Weights of a small GPT-style language model, trained from scratch on English Wikipedia.
Size: 6 heads of 32 (3 for keys and values), vocabulary 4096, 16M parameters.
Architecture: RMSNorm before each block, no biases in attention or MLP, untied embeddings, capped logits.
Training: a variant of Muon for these matrices, 231M tokens.
MLP neurons of a small language model. Each row is named by its layer, matrix (down: output weights) and neuron, and shows model dimensions 32-159. Each number is 500 + 40 x the weight over its row's rms, rounded and kept within 0 to 999. Numbers have three digits each. A neuron's up and down rows have the sign that makes its largest values positive.
After each neuron's rows, "fires before" lists the tokens most often just after its 100 highest values on Wikipedia text that the model never trained on. A number after a token or word is its count.

L2.down303:523548447457461523435507488515529529520443535553485532505557478550465450499486551434444502558534503540500448471564497464489552496486533495427536435490591535495497470509481517594444490489532503477524524531499494527508586446491533536518520477431463466520553493535461475463543509505457498510520523462507558459495526497504504532484527470512494465463498482468466553556510530616452451400556
fires before: "\n\n" 39, " American" 6, " " 4, "ton" 4

L3.down464:448481497538588502463441557443517524457452528523522508520509565486508524469482508478507555484488533514475586476464520440473551479457430493451452513485478554507468503513494515469584524447503441483548477537510569503520545498624522482515540467457514499515510491472543508554523493458482506471519457485578405569571504576563442482564450438439499555519482527566500536412519537578527508505536
fires before: "ic" 24, "ical" 15, "al" 11, "ia" 8, "ium" 5

L6.down611:484520505465469458441466521449465558519570509538541540468496570522474559510547457546511465457533557518500560513407576501474505572502480459483507507508453465457468452504478432469485459459452527556530547546505416457517520476538571501562471504420569529469429488482534545502507496480538594529499502480551467526493549468550453477424417529496525481504549502479508522514531468530567495540513
fires before: "ies" 13, "y" 13, "is" 8, "io" 8, "ent" 8, "gh" 5

L2.down451:477505471536497525363500517502485461448474543502464533519445389544504517503472565472526489452499491456488428466452580585502539524473554474519488490517488466479505412511445540535486532443434508541475492490514570464468487497485488480520555492539502506443526511500435513557523499540452521446425468478431491474522513468530540441456519455517509510530448508473456523490441477559470544477521
fires before: "acher" 21, "le" 15, "xt" 13, "ach" 12, "levision" 7, "eth" 6

L7.down620:538561540556445372561552570586509446532484466478511479502546487504466438583567542473529534518488462491441563468498455497530515484536470461501490495511473418516508584496502468538510555525504565536468435467530525588511482456536501474533480441515474472531473479516543470558518501507551588535464479502477453522443481506577555488482421531460500507556437532497441556546506503462511499579519
fires before: "2" 24, "1" 16, " " 7, " | J" 5

L21.down170:487466451465501555498530512458521448560485556516544528482580493514486546468539431547485558499556482471488525485471500529509513497463568473463419575448506504439466502442498430490517434484493534496579523504523479481543509494546422419471454503490493567492529490489457546494500398530446460506417406497415546441517495487467444492455499456469505545546467480548461467488484501490491554573455
fires before: "," 62

L7.down36:519478457475511526598431505516495532501503540421601537485453462508527519451515487484562454500495501496436516532518422482490469510541536476514536511486499503465532514498539456440494509485487501463496526529559483483441544484513568523509515512507567492518414414486531437504505475489565542527562465532529469534591497573461497472525471505435546587507481493457531549498494487533515554520465
fires before: " | " 49, " |" 7, "." 4

L18.down342:490571534498488444409466408461518513500507461507485484456503534499483475516503524545509470467566484514491469498453491567567499460510537467582506500536487511487538444495468470458476525510526490466547415459442494548467485487533514566491525488483514487549493523501507506515441494550562568477444486513489531470479527502475446452518492529456576497465597545512477567490478539518361470491531
fires before: "\n" 56, " Re" 5, " P" 5, " c." 4

L21.down529:548542539532525491481512461532412503501493431516514550483474533536507490504568504499513559524528545506449458598509547489502440472503528436528459557468439514497455527550481490564471583521510530502453546541483467546511466580437519538498490471553459450381441502489409546531505528497496410531496491521443477487462542519415522512448509502545538556505448520524477538415516476513486451546532
fires before: "1" 60, "2" 38

L10.down543:426482452500466516427397433543554477537487493490460610487514513450477451506464568592543520463504454467497513495546554533467505486472497551549458511464457445652510511493563450578538498441487549510551475530532548521520516536564496508509524543449492488487509543471491536465473503454532483478447553493447454481464517548467573489498486459522469519510470516505440492492471473446464401529490
fires before: "1" 34, "2" 19, "ide" 5

L10.down546:518465470544499475629562538465464464487522510487505489448415495470433448503496427522557497493586535494482489528501511447451518463482520507489515497566481445508464530499536462469507527558489559528508505467471456499467516508454551502446570513451520508531449552488418466515475528482465476506496528520577552510422484494535498495551531490575490505492502485573548628462510522533449496474495
fires before: "\n" 58, "\n\n" 42

L3.down642:521470432479462532360574576461552530506521461508497508515487525486472532505488457511516558516497484510477464544496548477430458474490484524515469538472464466495522406481473496516487454494506377529495457483461528576510449520397556511490570515476531530432521468510496539501487427520431429516480542521509632542498543518562514499511498424497542464470530554482453570523473506505472506503543
fires before: "\n" 71, "\n\n" 6, " Cap" 5, " The" 5, " A" 5

L12.down278:471419480455531529492447538541490552544482532537525523512512489507413540531580469566513560478475544393499530502468538522486455521520519430559561495444545567449490548493442527493448522500423425442491486512508542489515501475521529568484471516474466540574528461517510534484450519483462508466503512495504568461475502437539465475454459438418473528457514595449546490528549489531522432477553
fires before: "1" 36, "\n" 19, "\n\n" 7, "2" 5

L7.down100:460511464500514501532516439516424475499529492496491506507481468500510513533455478477488468549578477457455475463492516511476490604485507535499534584580502503466547520532530545497572475428417491517490528525469529518473528456515464519566484425533470512582517518481530460451548461492495500546500434514564501514498532459453453535428492537458518491487523512503523417495517451471520444453506
fires before: " | " 18, " |" 13, "ural" 8, "; " 7, " Ch" 5

L22.down264:492528485430462477514460548480516571492478582579536475489497495561508532495557545581518560479547620487491508495487451480498468468502529566475430517535480482579421516520516484487519571523495551432542458482504476551484470478501502495489543472486503527536504479469444530532429416531541487510532453592546556524492461504500500471501481487514496510509481440510442452534470484426482506533504
fires before: " | " 96

L7.down702:479498521552485544451520466454502440509473544501554499512523532493518415535492457605536494479538469448493510514554436502519523474459570532501468497452492463583473524463475419568488435552537563504565476493515523486514522471522556536493496480408534534485419448493522464563466514481462556447495487487493484470464539516501536479483493473551537504560472532448488442480495435634417528449540
fires before: "2" 36, "1" 25

L7.down688:403469535472522532532538488430447457484461449521496473496515541545442502505494479503492561490492520564486484480484522529474486564508511481592542529510551529501559434472497468500458482484506511446471557491486507494538428485430531505456488420566492424481492416397513492457513441491435491487523483591506548517494457540541483538456497560539491561505522527544503548519441431462526500520451
fires before: "\n" 34, ")" 8, "\n\n" 8

L16.down369:484515544534592475512485481461503485520467479524518456543565513564545516503437541602497618453503458465517460474460474517489468485469543589521479480465465398598460494502518469444469481467503476659497507514491499482484523512397487526482492458517509489529537476477555500601519457467514483439479461520533507531455515524492429523501509457506561529504521475509537516475487500550478526465467
fires before: "0" 23, "2" 16, "1" 14, "3" 9, "6" 5

L10.down201:497558526478497483564492420469524496530515506504423500588470479493545522538508507544498535523511503525430560562531524525459512502502457557450545448475500499530488494549572536510443437465472467487491439507537476513516539530506475437524460501492403472383415516482534470536572473512498488492434541518536523440440524539545523441552526548462471492543550478474412518572471510465551525543556
fires before: "0" 28, "1" 14, "2" 13, "4" 5, "ing" 4

L22.down108:478446499474506471492519501505453463499444513470391555476497502538481517513476538552449453568533486479502498494490427482456512471532542518532546511538577464513536533474493506617503477474469555503528547471511447511504563576573481532524494473459434530406492470481518499481528446537479556498418512448507539497537471542517556448526488568470473511528531455507482463493544526482482563526525
fires before: "9" 17, "8" 16, "7" 11, "12" 9, "11" 8, "6" 5

L8.down304:504547434431475514548533494449436523492479467502598491448515480509467508484508525563550492488451495513483525524581483536530513504541565500593580481527534470515422564543531386464536471456555505524449503536495482462515498529551462545453515474594481473585483455483430487510481415490515468496476493575513499536482569547489532442432480513466513566500510477510536477522553429486513486501497
fires before: " | " 31, "." 11, "," 7, "\n" 7, " |" 6

L7.down201:591428495486493468483561493433513469509495513409464588484445466437440502530513478481529545451490496501548507518457478538512471446507476538525533457538486502544478512486439553519462449494489565526524479484574444539529520464522551496404516484505531467451505489517524490529510531545442545462555480532587529483509429611533466499477540447507444512520494549526517517539469501501542549497490
fires before: "\n" 26, "\n\n" 14, "2" 5, " election" 4, "% |" 4

L3.down138:486483416431494488464528468519484484525460474532488493463471459503541556419464549556549497493506467487494546493527518479441487480539546562499491481394553527532430412518541420431486485437491487496524515453468550490517537554487482467494530498454468475479469482413450539496468491472565493485511507591514548463528549427521458537503496472489453544565450562522572537467461483499513534532540
fires before: "." 22, " | " 13, " |" 10, ":" 5, " | ." 4

L18.down132:491493472500514490495442487543529449418530420450504483490490468572582463507411547443436455486559576562504521474484458466464501553507464400535525458495564520531467612528575575503493502520503443424500488497514445549476420460550514505551480550450482531489504517470468532514538474507529523471537512549519495411512527483554502485467494467481478509476507520516499439554500544556526514522439
fires before: ", " 75, ", the" 5, " " 5

L7.down178:523494586450526482508463521508504545484544501503480534482474496637476495508454565533517503487494565518503502572534515534493477485436535527554513504525483517502514404463443452431554575501552488486508565438527455581516495554485447502516399527553498495531542468540511548484509469478484532489528460519552507465513463562500491473580527527527470516459577401485474487497421469527532508498568
fires before: "." 17, " " 17, "%" 10, " | " 7, "A" 4

L2.down512:515517440563479486548490477542504540492501569504476488460501519461512479451446494501468484502512576552502547546505550486514519476407589527473524523478528446520492453499570484516502480528473463457541460538460486563479547500441521427542531536455474536536518474417462454449519518482459529473496560515518494559451625547558531589602565529499430507523562551582506472501470512504447488498473
fires before: "\n\n" 40, "ase" 8, " " 5, "im" 5, "ility" 4, "ult" 4

L22.down642:499496527512445504440507556519465519476518547443533581529423463493503532572462482479461494464494548516616466521577488478448507519459538424491546465503502485498463546426463566552507505461500509506523531512462446515491548547517470532548497481508521459453531447469587528457593493520470460525469486531472477487521532536483496472427490522497529546526463490480503521530466474523505505581519
fires before: " and" 18, "," 11, ", and" 10, " by" 10, "\n" 7, "==" 6

L16.down544:499484523495500500443449511499470544487407471523460545471446480512513545507548507503611547535585493520582461521573508476555514518537459409503497504475463533383476513508553449509543516490456483525503497574495451508449467606530549445475515445505526500471494492519475555547465450497528501544547504475533504425572590519444514552515515532546563556492514462505551512482522527547499490475447
fires before: "2" 44, "1" 39

L18.down276:570497520562527469388454426455489543467423507512489476486525478541426468522530482469507491509434464461470482500529522442485475543560420539530516393484522437458518506444442494494457493437474400536486476442503472489471471544527482508478498506523488534508506583451436461449441503488441502476520471484493484489469646512475533473437522461526492456459549451505509466491508416488492506472514
fires before: "% |" 27, "%" 17, " |  |" 7

L2.down330:506408499541479502492448535438551482479482459593540471510526511490462490469508497492574447514514478502433564471522483498486505463515446428478471424500467521486423449531459449508524462550513510480541515496531483421521543506545481491545508432456521541541562538461543459516494480534508590456611446534586496574547465518471494512541445478423461504485492491474538589526495516588509517525485
fires before: "ic" 18, "ical" 15, "ia" 8, "al" 8, "ium" 5

L2.down151:496491447500520475471502465510459494487508548505507534473478507531437529499431509508432443469541474468541503549506511468478468517462539493479488456468492477517440536460517475587467448523457557560444532520476454524499515467548575475490586496524490505470478461439480469464526566484460501459514543468501526502521518518495490514570554480529480611499568474522545510417519594507404491420490
fires before: "\n\n" 42, " " 9, " |" 8

L3.down381:471492435533463531442490551471501544499496561508557474467520508475521485493506519494527451466476554552542358508455521499452458538481503527540524523510458518490552485488491507520520429503488486438435562475447542500499427542498565506449526434506545554419484493508519521552556525538505475481432489499443492541456538540531440489458525513514533521475441495533423553531465505485440486546461
fires before: "\n" 62, "\n\n" 16, " A" 7, " Cap" 5

L16.down661:478492459538479532507452527488503479499474495454427518481540488535513509464508463496545475537469468452505457508505470451476498507509565458501503454532529456545458408438431448481547477533435528459551481443513578512489444493528501547487485572503621424496468521483540439541503482541453511475509565400494444429494484454473456475405515560529585586547571559493554460521484477505489452451532
fires before: "ic" 17, "ical" 14, "al" 8, "ia" 7, "ium" 5

L2.down583:485486501465504504556442522450465584432458483531537551528453479562515476464567436478534536473495499550511571500435506446534497423571509431528491535512494479519524488443458490501530467466538572537563475527475457494509547480589490446484558485528484530433467507473511609522493569523490510497490484503567508485568503517497500481513448448485528517507506519536633510483586512510501435552459
fires before: "ic" 16, "ical" 15, "ia" 8, "al" 8, "ium" 5, "it" 5

L13.down174:456515483521527533462557521462495467460517506478529507531453528445507472477470498480524479433493525521452531473535547489547532489502495437498409425538509431525475524456609432517510448473488469498473559434528471548501550483566498447484512568503522551525525452444438489531488453403448496456406531467521436495479542498541479557497467451514551442455483539444526559518501478478505563533562
fires before: "===" 18, "==" 18, "The" 8, "==C" 5, "====" 5, "==S" 5

L10.down326:495527523532449521427518467490507478463537435457453509585497489513484503465498487521559531517428463464491495512491540600537532477437510540484512468438482533559484509511548426492499426517498452483500559511514536486502519590452505465523530526396438508489482503471458552518469540428573431451514517543507534386482552482479479493505510462490529573469479486579556521522518557529506425506505
fires before: "1" 34, "2" 14, "s" 7

L7.down382:464501522465526475438465493460417447508473501499461555450551540538503436529508506475463542515469510498513567456564493554495551553481502494502379516493610493530554539449496423508448487543507540536525559454516481572565513528459473477508468464521488435452553531487496579533508491492533473480501545473477511491492452514496489506564522501519481471565471454544480515578558511524513510514487
fires before: " | " 32, "," 9, " |" 5, "." 5, "–" 4

L2.down84:518474501487480504485506504533513561459425498516520462517524456504462537463494498529567504485437483509498539484532452442530511479502514513514524484498457475506465538466559428498457489465507495458468526478598477495463547546499474398578506370535497456465477530530390502528493521464494474432556526560582529501502523487456484527452489408437506461527574484523610554441519490487520480519517
fires before: " | " 19, "." 17, " |" 8, "2" 6, "'," 4, "'" 4

L2.down346:482496486495487512484495489464556558518534537545486520489503467492434545538433505462439525492511554517513537536527535499483516459425560393470494499441535523503480488475519525571458495496528516498462555513451448532464582455509480560488597532488471520425531468481528424491524490480484436500483524447446634481490549531544560578513580537516447570511557507579492517521527519528510455442507
fires before: "\n\n" 42, " " 15

L8.down237:451496522425465495388515476477496460473476549509518495535478538543499490511482526445466524453491490461554512438508550493466478501486481562530486499487486517557487476536501478458456469508466482492513491475462555477540499530526463604466536515430498505487493470413427473508544375485482503442443547508491467512494442468469516504488485492523513501530442500448489456523484475595525446487518
fires before: "1" 39, "3" 9, "2" 6

L8.down365:448550463466530470500571532437527511492466492507423443508604499515481503485529488577518472559461476468479473509520500497498458497490542542476507481480502462509499450483467517465449536471523503503489461476413498464514477593480480475448523413526542561561538579492497431536463437478483532535513520563593502501525577452542481555440416430521517539475480492498576515509574479484554550520546
fires before: " | " 47, "% |" 8, "," 5, " |" 5, ")" 5, "." 4

L3.down393:460525470448505531503549507501512530502506560528511463450496571496544492562477499494443533513433503522526462505422564513451472526551537449495495511536507576568506441560536463580471454472566494449454456491470494591520483502493504488482491491476560532472477528406533496520542478480473507495451496510461534587510545445534541496493455483506543500486516450445483524542426482505482602512525
fires before: "\n" 73, "\n\n" 9, " A" 7

L16.down281:457490507494483585382557437481516460469501505499420517475513519528506475530470463480546443513500478492565429456545487498464537533514535533531489469599531531526512514494466535518576553495509439549452560497510463464565551501530462477522505516522478459475454476509449437463524442516552503584446484474521561489408455512440444594453492476494548522579538452509475512513508500456540433486459
fires before: "\n" 74, "\n\n" 11

L7.down230:517436479400488493600535566473517513515469467555463494568542470508397512460549521561560465479522510467460599418430543456489525437482476497505467426464526494520475557480472484520529514489475513511511488540524557535433498431578480449505530441501509565510538517492488511451576463462470500478558482579569520536504507529452538529542470539522551543572526547479598526532488514535555474496459
fires before: "\n" 28, "\n\n" 18, "==" 5, "3" 4

L10.down266:477450475463503594467548540477457521445495587544606424526444556480504488486550485536569453544495515509529552541465530507540560489504443457461505514514535514475482472469425553534454466527488528520510493473476537533452457507556539466471555524469583473504549503530502479521507463525541560483516573548530563548515537482619501400551499584542441550495530451484525549527502586501524435483439
fires before: "is" 15, "y" 11, "er" 10, "o" 7, "ber" 5, "ess" 4

L7.down197:521460521499473488461535440444510502487550499556594467463561527491490483475461543494569509563488512451512555529541486511526488456503504560535498499534464547498483532519589471436473440464530582556452532498501459468500463478539494502488496505539487483543453552445483437409508436483496383463573565531533502476451526446496495506436493469461473447432521515507498507496446452459536501532461
fires before: " | " 32, "." 11, "–" 8, " |" 6, "," 5, " (" 5

L13.down687:476470491477508473430474465546502488494510505485468426486527481546550511468442495555559495463506455548573442513530510559523547407501492535513485513458520495555499427506444484527467512465531463465511542477467515513532467483469500479522462535556508467565475467494485450422495453463468423434438410535453507405490462516528421477520475511489522457519422538572472380429560495465463524501478
fires before: "1" 72, "2" 8, "7" 4

L13.down361:467489480480509583403449492571475454538519472459416520483545522484479509544505486554524457498550457509503491486465500562539451518475530583548550451508546478498514497465458547568520477493525477489403556451490396555581455473521538531531533519459504461508479441544504481538553436514497521485536507434519428494423434495526485472500483486509510542561573473555577497481465501500552448547428
fires before: "==" 20, "The" 11, "A" 6, "==C" 5, "==B" 4, "===" 4

L6.down753:493476440423525434468511442458535465480519495516477478511486471530564476412435501561521410507432440503475533547430569486433518448514504513504491505499529521476450505506521455472482486432503474518460488510525535485515533591438467485415511467604485519493518519486471559441501442480543451520528475618454526537509631437498504543476487484511462488423440542538537513483417513442512522470518
fires before: "." 29, " | " 24, " |" 8

L3.down98:481486458465489480469550589497540526462538463495549470495563440476467504427483477485528479492451450482521555522557574487519473478485535556446558526513534475475420522548581459581458487408507550549489493502508544461510476585492453463478470492548486552521453500510428526472541502526446470398549489557561483514445517447518502570502490467417477493509572539522528509481496494493495472493500
fires before: "." 18, " | " 13, " |" 10, "–" 9, "2" 5, "% |" 5

L3.down346:446473405480406474485573455590438478523493469537494484528476416489520528563472529479518455526457502510469514528449603511537477498530491506474495447439540512532437446535518462487508579449502510510416526529476532440482546553479481472479444492576460468446502438484471488442436445475442469507542462576529537492476551421525473516473496445530512565488521530468460518505529506457556502489505
fires before: " | " 17, " |" 12, "% |" 11, "." 11, "%" 6

L16.down262:520529510554497479515505476517491520505548482548494437519503499476573530518501519511459423484493570520575549478519500508501471527557493466447503493526495517470465487433463451601478510440534494412515507598465473428565493558461498497511529539537456468506449533572525500510571499450452550562523505584569524527493499475501494466501432475513423474470469555514552461520459539462553435548487
fires before: "us" 26, "y" 12, "il" 6, "is" 6, "ys" 4

L7.down404:433390497506423491503536540543500532524520513538512496439480517467474490434532490466609545493505498487568498491464489498492515540523494498538514562466490472622515401446555433473463606561525480548488531526547499543512418416533491530531529497524518469505539525473494462434494566439499488507504576484479520530489457529504433507464554449512471490534543460491482461570503525517536473488434
fires before: "\n" 38, "\n\n" 27, "==" 4

L21.down20:531489480523421494477467489508460478460509510415450542490539514544563481480504473516512401482461540558446523526469469467549456521490548458488483573497530475484536506532466510536512496552553465394506494566501510579421461552531474575558455536517518494532428496437492408558550492493483539490550552510500487431556556533498444538556447515516559511442457483525574504502425483532504505461533
fires before: "ian" 28, "ia" 27, "ia | " 4

L18.down647:446505544533483478468520481447490535498487508577491494467495425553534487612514625565497491512455513508508474461532435561493438492475408476428437432501493493511561517549523481510473518520508578478531542463515515500498436536573446526536519484495492493518570482510469557495461483480508526434559417559495499419472549480508482513502563472465565564559519515521479472500578483464495570479422
fires before: ", " 56

L7.down410:499499498452554521504565544492563524571593542526516461466554531417509530552510469513479504532490511520529563473487525462567427508517460449429467492504483434484559523541498484491478474455479467508521468567549482567457486459502502468498519491577483509490400574475534495567467526444511490475461433470556420481522482526547472501538547517431513495500483522508574462512470558610526451535498
fires before: "y" 10, "ies" 10, "ent" 9, "ing" 8, "io" 7, "ested" 6

L12.down72:426532486445498575476524469542533523487470528430536470482480443586481524498469474452465531458472474499481531485540553533518466529508486540460503467545494563486519451615520495463464516545507515531464541466462470495550555515531523461487441511498569478540461478506483488457533476461483443423451554490552465488518479528514530521527558560477484551495536489488529461435519445507540498525531
fires before: " | " 47, " |" 10

L7.down457:557495506595516447436506512547524402484515510509462480481478490546464493505492448516579479499496476478523451420515548519519512490454469516510515416505528549475494481500503470523537457504501451531434442478510519429494524436607510463504481486505503457435575464532560456461467436428477542441572456500499458535533494478511455581517509447490533435573544525500528525494470494525458513491526
fires before: "The" 15, "===" 13, "==" 13, "A" 6, "|" 5

L6.down389:452476490543547473475503349566522484492496450553537453483465473454514477465527527531573494454580481425509481564603531494507518462487460542484507508472550480558473485495481431480469512553496477500532568493514561464562543525486572485512514481415473529559490546412585471507453470449489483518467492515464480493576449560521479546493480571479500518539539441493521479506501502517487447492477
fires before: "1" 27, "2" 14, " |  |  | " 6, "3" 6

L6.down11:529499446488429562519475513436588498494470451481490479514485468572588503519473494535554469511458478481537536532546592542496479502481507504496435477522423533547437440566565508426523579462554418505482538485459558535551483477496435457499508531569464456477529498475519525446485445481499480497455521575451499507553504440484511538471498481492510571515463552546510446543454462487466484550504
fires before: " |" 15, " | " 10, "–" 9, "% |" 8, " (" 4, ") | " 4

L16.down556:539492492516493566424557524518496470466518491537523506490523537545477441479565449483513520497539499423479463439558471582522506534510531467500514487511550493571549457464529468483579459525563429461505547466539508481459474526462554483539509521567463428551482463542480480527505462501501521546476487526525576452483489476551477511495464546469520426540491510503560556462445473503529562462506
fires before: "\n" 88, "\n\n" 12

L7.down683:476437465534484508456529471481451558491535521519466369469508453523482444482542533459510512519510472538502483477525533554537519507546524557490510551466573570483477582537550442488384538475470540497527500443550495494506433493472472517536466485497475582549494493571506564470533491470438505415473481530580524504485494473533492556463504494474491562507598486497579546461518446535552497498492
fires before: " | " 44, "–" 11, ")" 9, " |" 6

L2.down388:519505510520467541455501495493505477458506436430433569480492489451471536415490507528528495554441567512524483431542502521569579534552483500453485426534480524534506465546451488501513467508537541459446502553534497492505584446588530456503538463478461512481562536543496536525507549493518565438533500482486531404471514432455539475510489549517579505522534573550486508456462499547493525507496
fires before: "acher" 18, "xt" 12, "ach" 12, "le" 11, "eth" 6, "alth" 5

L7.down516:508447462577500545555514465453510502479476544482472554623501523524463493650500465543503463427499486470451495523483501522503452504459515424473542437541583432509471458488483512542486522483505413481417518570546535539456510571520512496484501513407500464502546527478488561533510478484474453496478482491523577559493462520479429527487497544521527520483450504473498556594487538478564455473463
fires before: "\n" 30, "\n\n" 27, "um" 7, "erv" 6, "ist" 5, "p" 5

L6.down554:454552557512519465463521508461469532540529418487514429468477450520530502431462521511456543487395455470489567485566526504455469464526476545438478509557556509546621496530536447501465489502425445484422505464503534492559500525506428536461489530504482489501500571528503511470509481447409528417490508486587474441557574440515501500505452512459481470544481513512581469529468482541473484528439
fires before: "–" 26, " |" 9, ")." 6, ":" 5, " B" 4, ")" 4

L22.down459:430596440413464483516540467537512605485473519498481509418498497522497502524450563500531518518496491488497500486485489522533527529511566477531530521509462497534468493542545498556459440483541525606506440576505467494528529557582452462507563498467557524527434480471493417437503400482541491487477530543483563506493520511545425506541488506547417499483525460442512510568525507518502536569457
fires before: "7" 15, "6" 13, "1" 12, "4" 11, "3" 11, "5" 11

L22.down163:420564488514505474429446473549500540475509486503504554501535524495580462552472501507568503533399513472484564469499538462456525491496431432528554556535528451519435481536479540496532530485511456590421539483439487529501493498463508523526531538550524420432477450485551504392520545554472502515474558522454482472535540524475513409509511499505482506473489496512436475550493467442520553478597
fires before: "0" 11, "3" 9, "4" 8, "1" 8, "5" 8, "2" 6

L2.down251:512546445474463514423493483433455480502428500512455496430456486479496530512459537506503505492455469572508493437565549467548539554455569427459482411430446484506488489480410487599480468442527507474528445551479503535518534505480501523571582489519517536464570457475491483545457513527458447503500490479564474488463547542534553482523499463456477566517493543440433487526442532504425539556523
fires before: "\n\n" 42, " " 18

L7.down459:413474529519485452547491451435540523517495490441521430439567479445525453486506533458519439533493511493480497478528484554496484493524436530539532485460478544513533459501511504428456478493476480438471522447507508516528467592558532541474540533551440515489493552452449477501493475544570453482457499515598481568535453493522465489490486501511519495458467554479614497492492475525533501492437
fires before: " | " 45, "," 6

L22.down675:569488539524534499523499547550566395425485481515530381466473560455486492484485573550475461492471508424480478526542508488543528482481453440430458537418528491508383537481505486456493489469482412476513528537523486511555513480587498500528484577499503481515445501457522586541515501514514455471462489556513546493569504500517512464508478521419515560485491557454526535557468437504545544534468
fires before: "2" 14, "6" 12, "1" 10, "7" 10, "3" 10

L22.down312:464436479519497551421527477521450493454482496461419541476545493531451459530532474535544489548523502547518459479511504483525475430437439477585596532485436472506478455515451525485494517482534467525543468467474513519532573474467521502579462432519537502502477539568496526533525517562526384455409506526503559481443486546566404469459426551493499496498478516509521594550439519511500535480437
fires before: "\n" 67, "%" 9

L21.down215:509452506484498505484570461517577436534487439532506560552542570478495564553475486504468528545469501469536479435449476563476493555495554533509518494525486464512500484485509566546532528522536565479459576463486504515480491492504470535467568531512441530487521603537490496582546464474549575514514593475453576484466525539478499500512456427481426445508534413491477505480527420535452498488501
fires before: "7" 13, "1" 13, "3" 10, "4" 9, "2" 9, "6" 8

L7.down493:527578508518545524537457573492475565446474480497480540473522464448588515484551468453512539576505530538496559460504492475493612450532528519502452541497413540521510546470545503501481527481464489495539443530500527517579540488536545499548459534530476547485483484473517502524536486411460520564516561539486442534478484522536487450540403488473550524543505503524486488404551466600489581545458
fires before: "–" 38, "ic" 13, "ical" 6, " |" 4, "c" 4

L2.down478:554454477495460539414560527427490488517530499444494415481520469511484503508433519495622527505497487432491483524492516498438518578510574481501530517503485539526492489486501423564568452522432516545487441479456540579534518544481520463466476501440510472529550482494437447473528483446509450495496555545538467524510516492584519528508512460390491575606490511488503568572506497586503485432527
fires before: "\n\n" 40, "\n" 16, " The" 6, " In " 4

L22.down533:517478527535474476484495458498451534507452419485450491489435532460554517528484504466445536461479545460491572487519476506537517523438543544517510501489494483511475583474586518518532449514526516513529504482482476493537465512552443458511535458463482503517517415635539500495553514515509540517501412486482560469519491447507564514538504565547507509598472491531494495569418449540514552476449
fires before: "8" 33, "9" 24, "7" 12, "10" 6, "6" 4

L7.down23:503542522569519529410566442462444445500472543490421498545473499521455525456459496533472449560470465461522492463453581565483482457518424514597529584466455514492501431508492420437468494472476537474484468517565498509513459523486511533498512493485529508515537491507545494489452491520519480540504431487524492543510525518529520462457496467566581467506522482543542504437469527586498563454440
fires before: " | " 53, "\n" 16, " |" 9, " (" 4, "," 4

L7.down614:566552538500500607387525517454548527473515573520517516553510540504500477563563524485488508459527466465565443555502541542521479520492540499446445485536508447489574473449483504535506524480505506506562577499495474452452490561527496553483456497541479501555432468481446482478448524476502543495484471529515449453473501430463480492513508487488465520523515468527667453509411533556526482537514
fires before: "==" 27, " ==" 22, " in" 4

L13.down612:466534516487462556417424527521443520506563542441448506430499425551469481584532552522591433545516478490425496457458524467443482537495460447533460496502460451454454513463446466469530472462541459566523502543474467519499499562513505464469559485523523558442525505519518434509463470473543539516524483449441487555533545576465483579566543538506553502469547496414524536513454562551523489449483
fires before: "==" 18, "| " 13, "|" 9, "===" 6, "The" 6

L21.down160:507458510546555494547468486575487500471511534487510488497482506438497487522513442481555494484557589514428502427503552515502486483561473475528494472549565528474492518456520560501521526518498511454446498486489535550552525495538453535529425464410521537514499485507424521545470505451455548521521441557476502575553551584497468467506507544495470524416512559422490548480479420511546419446539
fires before: "al" 13, "it" 13, "itor" 11, "ia" 7, "ic" 7

L6.down494:545541445467485449400467406511464491498507499556467473498494455510510485473556556524538537469471509466462487531558528459485540459498450519479533464503456523445545519490497442443468564477463552523546561486524478449529522573482455514540531447493515521571490544516505481481526463459497485502502533492462473483535451480402512437559428514442566549516426463495400508500448527465584436529495
fires before: "2" 22, "1" 10, "14" 5, "16" 5, "3" 5, "15" 4